Weights of a small transformer language model: vocabulary 8192, 10910 steps.
MLP neurons of a small language model. Each row is named by its layer, matrix (gate and up: input weights) and neuron, and shows model dimensions 0-255. Each number is 128 + 32 x the weight over its row's rms, rounded and kept within 0 to 255. Numbers have three digits each. A neuron's up and down rows have the sign that makes its largest values positive.
After each neuron's rows, "fires after" lists the tokens most often just before its 100 highest values on Wikipedia text that the model never trained on; "fires on" lists the tokens most often at its 100 highest values on Wikipedia text that the model never trained on.

L7.gate217:134142122156120108115149108107161102114169109103127067108127076078080221120156164187196154110102123156110095072101100202104094142092166116199150122158097166102151101134114122091185120066100095167151169140110148145137136149116101114136149105199127190128098107082107148074115142164150158120149149103122123100147142124102103130094133118100143069123104095165148098179130147080142114107105111117109133132134202139100138159114095147096155133120113164135172132110102153159083074193127094068129115114101095158129166164110154096081089091097107187122140141162123071138129147151176144103188118183134117123126154102137118116068123127119193156093125106096109101080131161170111149169189152136058111182170109103137153181162155126147165072165153137101146061085043102172091114134165162
L7.up217:085149126137086127151153114151092144097084138157098175130183100113151157144153155128168124158139170142138024124160088172134143136056121128183126118113117132158126077147111109088139176139102112124140071143088086100140129187131116126123125167169152140121108151129161127118108110139149175175138110121127147130166142117052105126063167140094124163154101158184145113162110123140156174127100183138108169194154157117109152113187152094136170157107104161117122184107079073124094140239094109130222075167095131130115202097080087051150163060151097164114182143133126074118109185098107116123108092145097076120135110151134150115068128112084102100130135157092131114182113150143106128129151104113135133113131096157114104095136126147169145113170121127101111150080093079142127053214138109
fires after: " his", "'s", " the", " their", " The"
fires on: " first", " group", " company", " work", " own", "-"

L16.gate132:152133060140132115186084174136136153153130066137222088187121119124112123122162129129148087112155162152109139106100106108102160118131067150137135126103157147114190098084097122083118116129147156084128114077109113064059169157187116168100118022142113173137142133143097156167095134177075090132169109165131120118136119164204134120124145117097137153158096123141068092146155106140121143174107145134121140150129060120123111117140101132072135152076150109100136103083093163112119098192169151093134150115176105103141131101078127122111135177136153228103125143059126112149143106142193116108087132107094189146131167168206067146084155115119179157104175105121188168115192154157122077087104148132116144190148136108136164075129109121143096127118103146119137142163115150172097161134175144
L16.up132:143121105119124059154114087149217137136107137103134158083139124155147167099162148088167117176154194133097145163116076124161172157131187095083160136135105138078091052114132111140150121102137089151141152160073124092137118135182166154167110075131088151107168148109172104081110162100141169145133103058071152135089115116144061138104143113110152162168114112119160147182130092059129156116168174159165088102168131092097141129161143134110129055136137129093155056114067109102110081111114131129134101082157107122120148186119125104174131112131138192111135082116187120169117080146135103092152099074174139125145199116097094161083102140123101159150115166156102091154047100126101119146114186129128149098084144102119171129148093127132106175123187059154149160168126087053128120125145091
fires after: " |", "|", " W", ";", " a"
fires on: " "

L18.gate846:088206092135087116151141160138144119093160166155063192132110143111116114090120186156194084091129116129174089088099164119094159109170191139160095139163130137159175136099169129148095110142138112126137090148136135110143119135121157088129101139087124133062140210135112163106072093123105173137121134109108165122161115200139094169092184102108093150202166103181089131180096103100103142101169140159133088132183107100163146104123094054157154134145099102120134133128160117136084131114136125171132117102118113167130179118121114148139107164052150129176126083154212156144100190144183087140086100129099161106158144077154142101103083150119095091156137101113120117137110131149152096162075175137080156097144152151082158140095140067083106141064154059150187166124163143183110097095153137
L18.up846:182152102126146090067120117162151088179114096147084109126141141115147085122153110125152103138128113112090114102135162134105154096140053126110117060087182133169164177162093107128137082117150186087100198179097097132143079131157135074171079119094133100118125133082062145154138167126221176109112148152166163137105155150130110083142097103131177153211153139187139106150130113175123064141113104125159127106090114174105127092173060119098147143105143104166099088151103115119130121172106118106105169114070142175124086070195124126120134093161126096141155107075157126106136141166149103159128132072168105171135130111133162160141147102174147122124129167052126173073095104157110176139158142080146091144129099148191086150158122233105156097110131163150122138174166159071138135140122137
fires after: " |", " ", ")"
fires on: " ", " |\n", " |", "19"

L7.gate567:087092136097128126120133127182146122161170125171086102063079154106124123112156128159120098156123124110143088098110115155112157120132138085124137197105097164101165138132096122121134081175120132175157155115073157101142138100070187126118128141176121115118147140094074088146157073173126114142156088047096137120158141196125082100182181114194143131105175108221111090125119080119104104117040158137120129111120130158092112175102120138110102154113086148163070133104118153066156079086129103109136148151057131192136121148084133163153149142136144130158180150195051101112097096178133148141209088164159117087030131127155086127181152126118147165091150142049086149135150152144112101106148139120157140132089157145142118136089154128156133113087146145120131146126174175156104142181163098
L7.up567:123093124110115148141151140160189145118146169152112110138111119044134113156128156169146103164094089143163103086107101160098163144118094124090153154138121127133190085162171171061174208144130139101166100080100140121140132081074123160141159163132131162157100071110097092098124071126183124118117163127106123146156127170097106144140153122158139137127096156212189204149123083137123126118137117120120130120113128108157137106160137124119132153070047119212129118156174161114101159104121079189114105184118169147142114110119110123125121176126096165151143157132101110105191094135144144132149165125084116090081138112190158067115055133132138154161113111131076146127104130146131132102153133154147124100087172095118171117091187055111142076130126147040111126026154148189091144161197123
fires after: " |", ","
fires on: " "

L8.gate553:108178116070155184160164110124133126115088108145125121148088141166117100107180089118129115174146156168128139171070109140086098097147124106128122179088147143065123149145105180186133076153107121088165146109112125159056153132130098122133108107142045146138149112085134061167059143113148133144148141124109105127141149136149111108176134130153076169116151163137137145103167127088122114172084142128074151147145091149161143135153161172081146145170161035113118149101178173168170155112140119109094154114127118104131088102148141089098102133146078066117123134123168103093170088098162102131116088157139161155156094145170157119104107157140075030139110100094142080114112183121120100124068167157192122115163196049149133117100113159084088189041113096120085162080122141147152144071161123
L8.up553:066110110167102091162154110118063102165164085144075108176085177167124151083096134150133156179128083123116132140087159116163121119116094132097153131166143163133101115196144072157104122094137123129114103118105068081114095094120126097104144136125159089140132122125198111112133140092117121138141101114113138182157133150148142140146228098130185182081136067135156121135103119159150133079164149104132146155139096128133108167153112169099112135170172113108181181160153126061129167175117194112186091120127114128069062080115170135145199095147073145157093137101147127105110203127069030102093165168138155107120145098125082099163130082131127105175129124100079151168104143135123088132159089107106108103116148097144151102127142104158118202107103150144160085182118201125099100099184139
fires after: " |", " ", " New", "0", " Med"
fires on: " ", " |", "ford", " York", " |\n"

L16.gate988:158104085170086146127132169185133089119123128151149077087150127160165097185120125183078097151086092174139192148044075125154143076132095091101166137091095141163096071161127150124143081086140157083132204139082126117107162103140132038139111083194149131139135153152136119157088154161114152127123131183135087111118125143109126159133148119147102140130141111127109118154176127085159177106119149098160134121169120138149114120094142150129111126093086103149090126095077069110142125114177145114144111099131131086143136153066165082123124134154173154114144114113115096118078103093165158104169150097101125132161113157237126112138203176107068181097139117014161095111141149106105127103135109124139091174112117111112136190147076165133164211130115166096137143125147147110109121111151046
L16.up988:110152097061099157122182126114129128029167129130118141089124083105116120143122172154129108140102058139132114149187105145097205043109139081094200148122103159150141131109201066101151079121096108160126190166121189154137117103059138171173152160136157139097117143116089073142101108124079132120069159110123114134104119135165119107071098057131156117072131195166169122179129117156129128111128110147113130153131119078193123161106188117120105118132095152125144124098180134119132122096077133123106150198165176140178098183175159154186104126131141131129105163185115175100089154133154150074152168106136139184111101146127155131150126112081113151069118098093166136067117151151100154150104103118133164095176091182158131110111126116074089068110140186128126120090156153130146141104132132
fires after: " |", "2"
fires on: " ", "–"

L17.gate150:116170125122195124151114148112102073078146130135161084133194125162156165116167170098170110061152091139127144104091120089137153133053085178140129159135104103167119107171165110140151140111072208156152085131106122086103176123162135197153084169128117112149114095136139096123200056074113111163173169155171116121102151146128154123112140100140159147124123129117085088175194097049165082146126126152091109145135094135111138135124152127125180122155182081151104115177127139106119104141148175118095075087148128133208176118147108072127154116191120097146105148133126188139179109162087105080089090092118096154124130104166071125170118159082093150132100064157105133111135097113151115175094142095155170130164084116130086176149134119093091101110045121129139133152108176119086113060132125
L17.up150:108150163162161166097075130127134151177158155156096093087173132089155184078183091126149112143105128118133164160144160144133130183118136130113058184115114101099180126134110108135108113171161125111172155086028088124085120164152130175137108083124084142154164074157147122115127182118123096179178101033135077172156055136098122162118140080170149139143141155145145083097123081140111125162161147149117123168124105069125119054072075122110116123087075107116174096085124130131092154136153177115134130120144187108106173128146093142096132154156147124105160090117111116178121116141141082109168192088141141154125112142208065101120087106153119163107135097149141094095128127155109186124083064110130125230155119118175095154114120108114139086102147105128129115103114079137085147095098174
fires after: " |", "-", "|", " Team"
fires on: " ", " and"

L17.gate893:128148110086078151125119134094159142191143059151158134145164107139140091148178140078128199211169138107144135127102138105111102090158129157139158176076151110133141094096145130111137122070173133172135092099088175117099154147109062074168149155193115152108152124131101179109114095087118131129097179127104123129157137132125122092068120090083115176068158130126073097136156106082133144198094173077128135096142140120085124178104100074131157121170132182120099134181129111131107148172131100124058147068158093191142141172166172110087138126142140105105146140080156169184181177126130153126136108130143162109082100114111133155138121195144125122091064093131115133146099150081086188153117184138128087153129100115174159166098116170099183136110086152143157158126100151083036155157105098
L17.up893:084127146075127132102138102138151091133144181130169144155150125122119059054184116088146147161144156134160159140107105113190152115090159165133108076081115116133141109060221166118109124114162115162185059068110070135127144108120125095113131095192089118089162140168131140133111111066148155112120115102163170156111076092124125114090146113133142181160109091094134107130127082133086151168128128093123167124167127152126125126146078117167142088129204171163142120183118161131151169145113120161091119089150081106132149132126118140124154113152117100103163093112150146206157135063122146145084094107142134078103126096100079115108124195098125063132161132163133124152159166081176162184178143130148088096078096145127192096139103170085117159118082099152129124105147234174108113089151059
fires after: "|", " ", " |", ";"
fires on: " ", "19", "–", "20", "\n"

L7.gate188:083138062149103092178181146157108098110136167146141109153116148126140120124195079193166125162157121143111094167140140112056118126153129141113114125142112183110122084163142104073171165098128130103172149097112165084116064130137161111089201146124146088100082089145109191096116107177149195168135094105156132104189097170126150094133132141037076140120046127117152141189121166105170119149163159093144137158078140195142163133174169181113165162109123152145126114112099111187111091149125151150161119201159143163111104165111150131122135097106143115175202123120102122094114145092151115128198115148146108121182110161169111120111075136091104106123155116139083149150153113113136118106085048138108088128099089109167154095087089124090177094117136164168158109110147131194110134118192159
L7.up188:109147061148120092173162149163118104097126150135134114157091161130114069111183060189164118161169092150124089147099185114070137096199105155137093100111139175104152106158137106115157127126134169102144160123087134104111059132122151136086195165096133086095087054124132185147120133180126166155132074111164088112158102157122163109124139120047079164148067156128138155190123154117147096178139166070157147152067116209172149139165171179101150123139090117140116129122118122171141108135129196131160110202127146173075097166102147141117129105085147110169174159132090131096130149104167128133185112141148103153158125152153133124111089112113120116133171117122093135137132122112155118097095057150102081151108092075190161097083068137090191125119131185148149112136132139185138137104184154
fires after: " |\n", ",", ".", " in", " of"
fires on: " the", "|", " The", " "

L18.gate839:111145097197096141181158136144140069125144068131105094129125161130129135151103112123132102170092117114156118142102138102122114084176118210148121181163108139123129118106143175076163167078168160152077134088042116121097167119129124110147080060165126113088125189084166207106142149099119162116130097104120100145161172141124184091134142152115187142124164108115125088098151059129096113142129139105133108114194148131141151135160138108162116116104139101106100119141158087170178151149141193100128116103131037217156099117112190186108189128143201062140135083035152143156162131166110137083162100126127150126123200114128110134130132151123155122122106127138107095134098151127108117124178122127115097072149138067112142155169152200100120122059113119137115140091108121074113150091077163
L18.up839:130149110124056108084073142149149033125150135135096079112126144109096160123137115117071103082139137117172076081132126123167132116167229134106136103159082109165187107145142153096088083115097112122092154129064150140142163143156154130182118108130157124113190153127089160123120130160104135127084125167123148090121048136139091153104165115145187180103154155166123145101143133106123116135170099075128181169113192129109050137093137158117120148131090111169127195059077118119150051121168135138075062156124153137111156156131117094170166062200153143139110133107176157141102152117173131097151148105102131133085148117120130092154131195105118103123129153151138077202155127072097119148135143109121184173130101089109152094194101131128120094151055124144155139196111155128148106116105130
fires after: " ", "|", "–", " age"
fires on: " ", "20", "19", " Y", "–", "17"

L18.gate928:105137159120113054130158074134055117095152133163084129108112162122132146116163152124082092153162088091076121120082111096125126082149154104129163132078185150132171142117183190147091115115158107147232123143147127081084172171117175158208093130155112143126157122140098159124130089154124134093131118102114123165148136166155118174105142117140107128166203158150073102146096119099154099102157178121150066155080125141139068112105093129091086117163190119169080121090156131090049117122143190118110101165104161186130152141108125163101099089095150154118118126123124080083159183133180149195123157153121122144176120085146163118080144163110080117090162146154176075129155142157158101132184143145124141137114101087201121119174072142116154187122107094131170103102072131153110097106128085
L18.up928:142128112089149102039095054127149180163151148089165134128156182109115162026141111167106212134072119112141112105120110226135133113130097145134187083121111164173083097139068131117178130154169091161155164122125097124097118120115151093131087091082171116142106121103124099070138135080169137100141110154169111159142163137159136165173132114135116157153114139110168146108167090119131179136118119090134146110139114154137180131103191175072104066111083145125120173117160163108118064113161136120163093148091122111145133156108144070162186086131129139092148148156176108123156093202146156121085138109165155133072126189164104115140171174089062123107115170182154117110130144152114122145142142150121109126099045137141120077119148193106153155164116132125174180107127099112174173160122119
fires after: " |", "6", "|", "7"
fires on: " ", "–"

L7.gate599:114128094180143098154090091125156140147128097114183111190100095145145124103137126121152145112126102044133133118108136201090088092112128180236147174121171066159130152134172156118192103130056135100127093154099125141082126114158083070153095147055097122109134172113084115130116058157142123095196125084081082089146190131106060165104152098127095123179126109194177121075165084111120177106139151120114108170067119131165092177119139168165118156131127137133152139106151137134117099165115175115125118128121152109119146140134125171063123144139106113227122131148073095166135141170173174160156125118118159119154141106100126147069133154092109117104139106075187101131170115167139117117120106129135165171110119105158130125109125126115123167122060100163132140114055134188078104104117088
L7.up599:076112163156157181154121078124051122126166165077107111105135132024098148120184141089157111138163102177112081107122145179125057117113157098165148151102092074129149162124193179157099072142175141075128165071145128144150141085036143075136114129149173060123165159119171058151135113144076131092155169113127154146120138131086113111076095135093109111147138181146155132113101119129159107158109147138086119157144135135108081114106117074167184117077119091148182117125136168101157047150130111053133107090135116179128140111165146125122145151066139125179107084178158145123183120148162133151142115173148102114162139112133138119101087141104153159086138142140113188104145144156133065154135151172163072083184109138166146107116102185164151070130160121139126146127134100138097105155126098
fires after: " the", " The", "The", " his"
fires on: " film", " album", " team", " group", " company", " club"

L18.gate845:127055103129115169117145018077090137128080123139097106074143124141112178127060074098191115127151085150168077196117140094111085127128151115147150138109145105206101124118097118106166130141122215119147172116121146124144180121131154059130124085082097148062133116116187150138087132117095141131118152137183104089158133128138145178096112129097115122088140111124135093123170109138067116113103156110136132111116177158091096117073128139117173120121148130147156119105173162132156161197101165152133147101136104153125135114131118133152128157133222125123149151081161116188121102148150123129147112164120072142116104077149112072117139093069173112146168154117136143096112132126064130133165172058150117123165137162075137139113118106150191151151169077127035072162100183151135123084165062
L18.up845:116148054137125062090122147092153101100083116168100163092049122092119121123116151109152090071179144149142133136099118126139142102195142197105112075146142115177151118089164149166076097151200115137153129134138151088141049165142114123149122145099226145126120125103137119125156072129137190095152121166116128158132120150125110087170130111152133131116201093173162136150110127125161150126119108071044138121105152149108079096108168190097128109180092101146122141199114172161104102172088196115114081147081148114113130082108180091092129087116116135137149145112097067157091071081131156080071139171112184132125153157080140085122111075124131129154102171145129113125195118149176143134156150136137177097150132121138104111190151093100130142112120142064191147104125115170141137121188128
fires after: " ", "–", " in", "|"
fires on: "20", "19", "18", " int", " ", " his"

L13.gate457:103192140168084124147130115106092106147164145100145164112078192119082154059148203162167167076159140171148080157113137056184108113098126137182125135176134160108114174157156126082089113187116112130164121101162164095099122126089057127182127150140093179060159137168184108069101114162157149105107138189116088149118111083135110112097168081116113116118140113218133091082168128114154120126187109142121159162128088135106110104155115181132137084138159106138136150094129119178137106141091160092099102120171143082161153168131100166113137126104115123133153151169108137075132069078149096116089108160147160128203112151148135096086128115122151103107081112129118100120131167136112114060111148128076085147168159107118160147117095145138106108096095093142139165131157193128183049157206131
L13.up457:095127123160206139124141082131137153104114166126144164153138127056133134142117102076177153132118090124102172154088104121221084150095174116094096113153136109113127092100091157143104071203127075116164155178093108147186128144102124146073110063121138090094125161152109128114092092117198159088146097179136165147085145101087095121141080163117138108045119106062142111108193136159139082114109109167188119160126142162166148135173103188138126186158159073111121109153060155148141107082166135203185169131158134068127079109166119149163110062191093062146101108129133058142131130108131127168126138084152093124154139128169139119128119141120110095153092124115095159107093137124110109074085128122112131140067156183136136163134125146148109141159140133144124153118139097111172128186152180
fires after: " ", "|", "-", " |"
fires on: " ", "20", " Gu", "–", " +", "19"

L7.gate541:140098111164148178168177097124138177068163177119136109103098099089156153168134180151148104158051121162178169118064129119104149147148128166143101057096108131171144081109098106069156186124084115100134152122149117149151221138179076049131107088156105168110126133150059164128130116079131150148139111110137139121152098107121122123119166129074119124197146129117084147152147106147165132128184193119129119118107178087143150135178084106057124177121135125121138168114166099144125123157127130112173132124101183111101110129084175058114175081079181107087120110124151141111082125078118153100165066076127144098082135186125147150116085160099134137127114155123088081146121157132096171131142096167114085111139151141101091124058099187141137130128200126158079078086130070147142133134158120
L7.up541:147100132169070130151129115093094049141084073117149159099141094146129149075081172117126093187143145167113101115114115139116105121169123144150086118167135164075126140149153110154125155166116177158128093125103182135117085139056091107106166121171169153144150188165100171141131188191124119106140119124209114100072093112159137126151164193147132155065134107091066091122126160069089103110109050158152073162155119140101159144120201149036123123109145176101121134134121123109150144158118159124119116150081116134147124045107138110114135098124110120075108140152135161166134151077164089100148134084121150171146116108120159131124132162131082076124155139139133184195054115133122095058138193130108142037136125131162115119193110081113160095112144134106157084158124131088131118155154154
fires after: " ", "2", " R", "3", "1"
fires on: "0", "–", "al", " round"

L17.gate960:135120136148150201133135120115141168162133143166125134185136106076097143170126131117152128162166154135137109190097123056219160106117114117129115171093182173142113159098192151152163138122177210195187102134145115099121176118110165109140171119133123146122150176154077124064161114109153132055137087105113060143093091066112116152103110080086107189109145150122106135160130114124148135102101125099093155153086114137104161142087150100108139119128120079146136130111196115149124138144125145110087116133122089147128119128143136132102147123182158171086053129152137052104111125103108162088168113141089114105174105083100101139104085139182163091094150118082071141146087143167164169089161136138145151078197112125119076150098112120123126181154104158122043062134094200074136081130103122
L17.up960:091118151071115143117061116140132141148062197168068141173112134139069178124105146099167123188120101056173123145102150106158113135124168148137144124121162137158149120130146191065177195142145099174163124106096119075145173109124175167127086105045128109101155144160147146101129178158170164118093103169138123147116113128115153110139120128095141174119111162167150124128139074126135090120061128137149153132141122106152129112137101153106143086115112143107144093152126145113083128219112183146117136079137113148056173093150115135113121178078068089139126131145207140172146150091073112106134068116113102135082167133094063145105082109129131090121041086107095161140094126125137103090121163109130099142193121113126135156164060138110111180113149211141121091137150193134153076154166139
fires after: " ", "|", " |", "–"
fires on: " ", "20", "19", "–"

L2.gate414:121147120146104130094115129145125086099122134099131179139194122111067163112137177083110135130164153135138106089131154130104153134071133199141120144116097078160104175097075113130150121108229117093135082156116123029131155076096105145125120136137148092093135135170047136171128102130138130127175118139135160119162157141151158171100128114116120125119115073108108150111093106118144133123175179128129087185183130098102142099114074118150097129137114147189156121103112133117192061161116187092171200130078076098114129121108125113151144071110162100095181055225136116142132115147140127152096140172149074121101154141161145116090163184155147137172094113175169136088124110081167164146124098181109187166127149134098153114098144120112135159119141129104098116206070065073133117066147159
L2.up414:120145160142205079159143147138140131116118212189138081157108101157076135073139138099135094130136116092142110110162053125122140162077092090115138082121165140138175127070118126048104051101168092155124138105107113128163136172142119111157172134133179171141132160155069131102180151160083140074130103120136093107099084089150100092140121054137125084135137134159113095144139132121077216129134124083126115089131094110154125107160119079141091174084211113160112128097187133174104175142162148150121180128152097145123121115131096110107158134170132087081157125179119172110092161093138171096098127035118127158166122138136159102133122149057109140109138183118160171153167117138089123110092082102171171130078150149094116117120111120117085107129137142175132159157120167192129189106132192
fires after: " \"", " m", "\n\n", ".\n\n", " al"
fires on: "R", "S", "/s", "-s", "-S"

L18.gate452:115143095215105140144114113149169120152097154137125097162112106118196093131122170120184133078140075120123126163125067148154093118133127152129113168144087164190122061168162144158125113114127094118134072112116133157115165106125156039153126142112133120099139138163115191092167165126127132136100161176121084112135116141080167186144128134107124110128170132066087131120133092118167162138130102090144105152118125118155117033106131104108130130082141166121106142165105103130150115172209137101204106081159146113121139113160128070114121084121124124127059097113129145160155121173170142153088223117147102100119123152137166077088165152073069147055052116098174133090047106134136147149138143160160115103117210165142113104143130154082164147106116160122164149159107156152097159062189159
L18.up452:134162101085137142164089155141112119122184113087159137133105075137084140109147107098131136134165138139119146113122151169112227113164160083146131096116108163175181155082189106166095117123160143095168152085137092151080190123128131192122123141126193146152172141166178148102111062125155141119177144097106117055133010125140112085099156107194125124122128140174150100157089102100143155127146113153124141064152143150071167129128083163116118174126156154169092100092131102135092135135102121063176129130131166070172112179127142082148104117141137176145121070173093097099130127154176061158109119080165145082073118110138109083172088154063109123136100159119111140118121105161096098121119145115062160112121145170169146125083112126114116093114084101150167177147102133104131083111208098
fires after: " |", "|", " No", " Team", "."
fires on: " ", " |\n", ".", " No"

L18.gate981:119162134155155102133137138118111143129131217125117118145117143104093131117142108186120144158121092136182162104091114149086143062162138140063052128069141147187133106114157061151086114175202152136184129144072144130053147088099143096126122124155101128122137087124158118082122111090112106143151123147141082133146128183121079139095178137111117149115190099131186130137111060142102098139135196128091107192122095122155074058122142162079185150122163109132096132118140150120096144116147145117117085145164122098099058120108167140133158148095147162105111124083164158136144134158176107120109146071138165111124128191186141103174132131109123126103184090084160147091119193166095088118125134151129114125151122103219104108126143140157170085102060199132096155073163152207143159128183148
L18.up981:068074163124064095100149121089130156077130155162119160102130069148151107143106169121140141115143082117099124120215115139100141139152152228149200113128121133220155115129112115064138107142141106132154088203147077118056110053096127142076138105088161089142134116070114151156124121102161106139184107149157127121106113175142098102149109084145135159134099172116122155039140119037165101129069093170088122102170139177137088086175127107107124095134134104147098147153127137105160105162161142143168155139113132172092100086111107155169096136105099164176121130133122102165217169157137102117101159069152158148072172118101111109109165127111123135146141152124114148113150087155116188122165182127090138092118161098141136143119113086135138142118090200121173093169085161146138135102141095
fires after: " |", " the"
fires on: " ", " end"

L9.gate381:158185146125149122150101084134127154097145146178137116134084091139094191105193146134153152151182141047091078134129114128153148100101097145134162148109129150144127094112143170152119124093130167088156179122173128102166192142138104140119091043094080100081102125107119197133139118137120140147121063116118167106135149064109108196114143107141096055121121128150166140200141064107172178161131128109131134084079131180206186119125096116104124167075094135163152141156150137114129147146153129138065134139085172158137115100134117134113107122095175065141130164086126152101141152159121151090122153186158110067146142087156102091060120171098140120090118105108156142194169125091098097138120157075171087103161166122133152132093102150067135138123161101139084133069105114100096104222174116
L9.up381:155115153173166151104130156199163179127182130154096114156156203115176133096145147128060114043165098102152140182101138159082172141129144153163068174134128119122146185089110079101108156113132175082117159067131149093156099101102099122153187143119158145087131115139131137166130179179084144107160153100140112143161125174112095104138105143182074169130084146088174162136115114095182136131152141167118095135088065109151152122093109084185102127139125135131137138095122085098167053148158156143092122160162155163150129127144083118095067116082191126106124119088108104115077155049147168186115094104089065190137108123157070105095128122155145146125067147181106145110132140106111120073096104159066153121127130120191092140136108130088152126111110123144099133091204095151149152156125118
fires after: " |", ".", "-", ",", ";", " of"
fires on: " \"", "at"

L17.gate98:133128136159150123093101124161073132117089135142150181141145100140140162125123143142101175060113149113133128091074090122151112080117137143099117089117168113121126090120198176150117089132114098085165163053138151104114123153101124175179146098105125166161168138129112136143126093125120169072123078178109113048093111173150120136078219149122154195074120145153145140123121094094144104120138129125095112161102111159086211090210144147153193141106198102095143154152128054142142116160116191108108090147117169086170147130112124145099162135161087171119110110143114096119139138119184130140105163110132199150131132157125164114129065186110088105110128118078123098151116141119131116130148235051122101107144131080146125064107084153142097191133113135158127123119138087172144050134158173
L17.up98:121143099077191108075110109093149176122141102159160144207105121140158099081138169044129127096168175153085115152159103136134138142105103136112138126070102119089123136100156087140116090157137092069135108095129090150168176120120134131210117161116088136105164135113082188162117134180116093128160072136150051149112143111148146109143082145130168166149131073156089123159134111134127145157179160106174144198082105098201130073117114143128103113143115174139129108088152150117158125130110175138054150094173108142125112154169119133095095134188090108133127145063066174124137135085152137158109106094183173102106167118134167130112144231131057141140150172175117138152142129125147095136156123103084082127112112125128107113081131161108135150113070114193121144091206149144155067080156138
fires after: "|", ";", " "
fires on: " ", "–", "\n"

L7.gate372:108158110149080147137114106151179088171087172154117184138101127114155165086134127164159154147119153121145087179166170171061094167068159115196099096185134212175138110134074111137138129158135101153155117137151108181074098126122139121075111119175090098108090134116160163117152153127135055143123132106122118158069163105122162194146079123148065130127111142117147113146140161170161160170092204172145094163122127122117122163095081120121131100124120120194159158053134175175145098093144109107145111098123140134139092144105130150097148081126087109190154074150113085075116105083137059137162109145090062066174118198114168084110127174117132111152143096145115144116146082127125141055097094182095129146111142119142159156136168162186162100122170133126133113072139135161118137126130193
L7.up372:115124132152120159144082155125157106152099132165160138120124078108119166112146139091206099145121118075072171153131082198133095143111195138103127087177095117204136098177094131140192145151114096122114119126088090188087149102179144134127139163191155054093169161126150134114088150116158115167135125194170128142174149160089100132118132095114072143114125180144166134120135120114163142193109124159101141100161067100116168107143134141113127170073062148149184128102164141213141122191167117137109120180105099117135110108087084063092099135122132139152155068134196070067124127108122074144126168102152147080165132096179119130074140125073110120103120108158144103140133133157121186120097166157101068088080121116140144131149096105120119108130097127110101123141183179064101165104172166
fires after: ",", " that", " of", "=", "."
fires on: " \"", " the", " a", " H", " E"

L16.gate775:169140077100182160151095191131148123117175082135132135175160102132217151164141147141063152215117116116174193124062093135130120134074097121132116076068113115151139132142103158143117129124103172120172079119113119134163159142132116148144086119169136089100151184132152164151139124090127125134142115130109090150105114095077123189106148145130124115167143170109146120149153110131157181111129094131112128156077208101144126111134176133192119129073079104203118156112121105142145119146065168145111138146156131095145049135103164148112129073136138099099212103111146132112111135117193083109127149144127102186132123165119094143116132160119089151133097139132073052126172130097059160145061158097183076099125159191124142118093067107111173154125098097090100158077087087123168135125101077
L16.up775:178176113160150158102169125107052035141168077131101119076105171125105191134101158134118142121123097157113134140109108086150215130114090103135157149085169135201158058091127153138132098184087146114181093162139103120109154088145079132099144166117098141109136138113111122108128126134168097137080143149145137109175145070119162150163104119101139108106088087207123063140124086119071108069155113095145132144175134168082137147153124104091169144145141107086114029112112076121185102173145082100147137079148127109193093139150217131091165110093150124124112129144090160096176121123159068128166080175182143104146119122144128114157101183165058145136122156100092156175125112123115108150115127184174144088117180129143114109148153087133175093116134090141113135125117132162135160110137087
fires after: " |", "1", "2", "io", "3", "0"
fires on: "–", " ", "ides", "."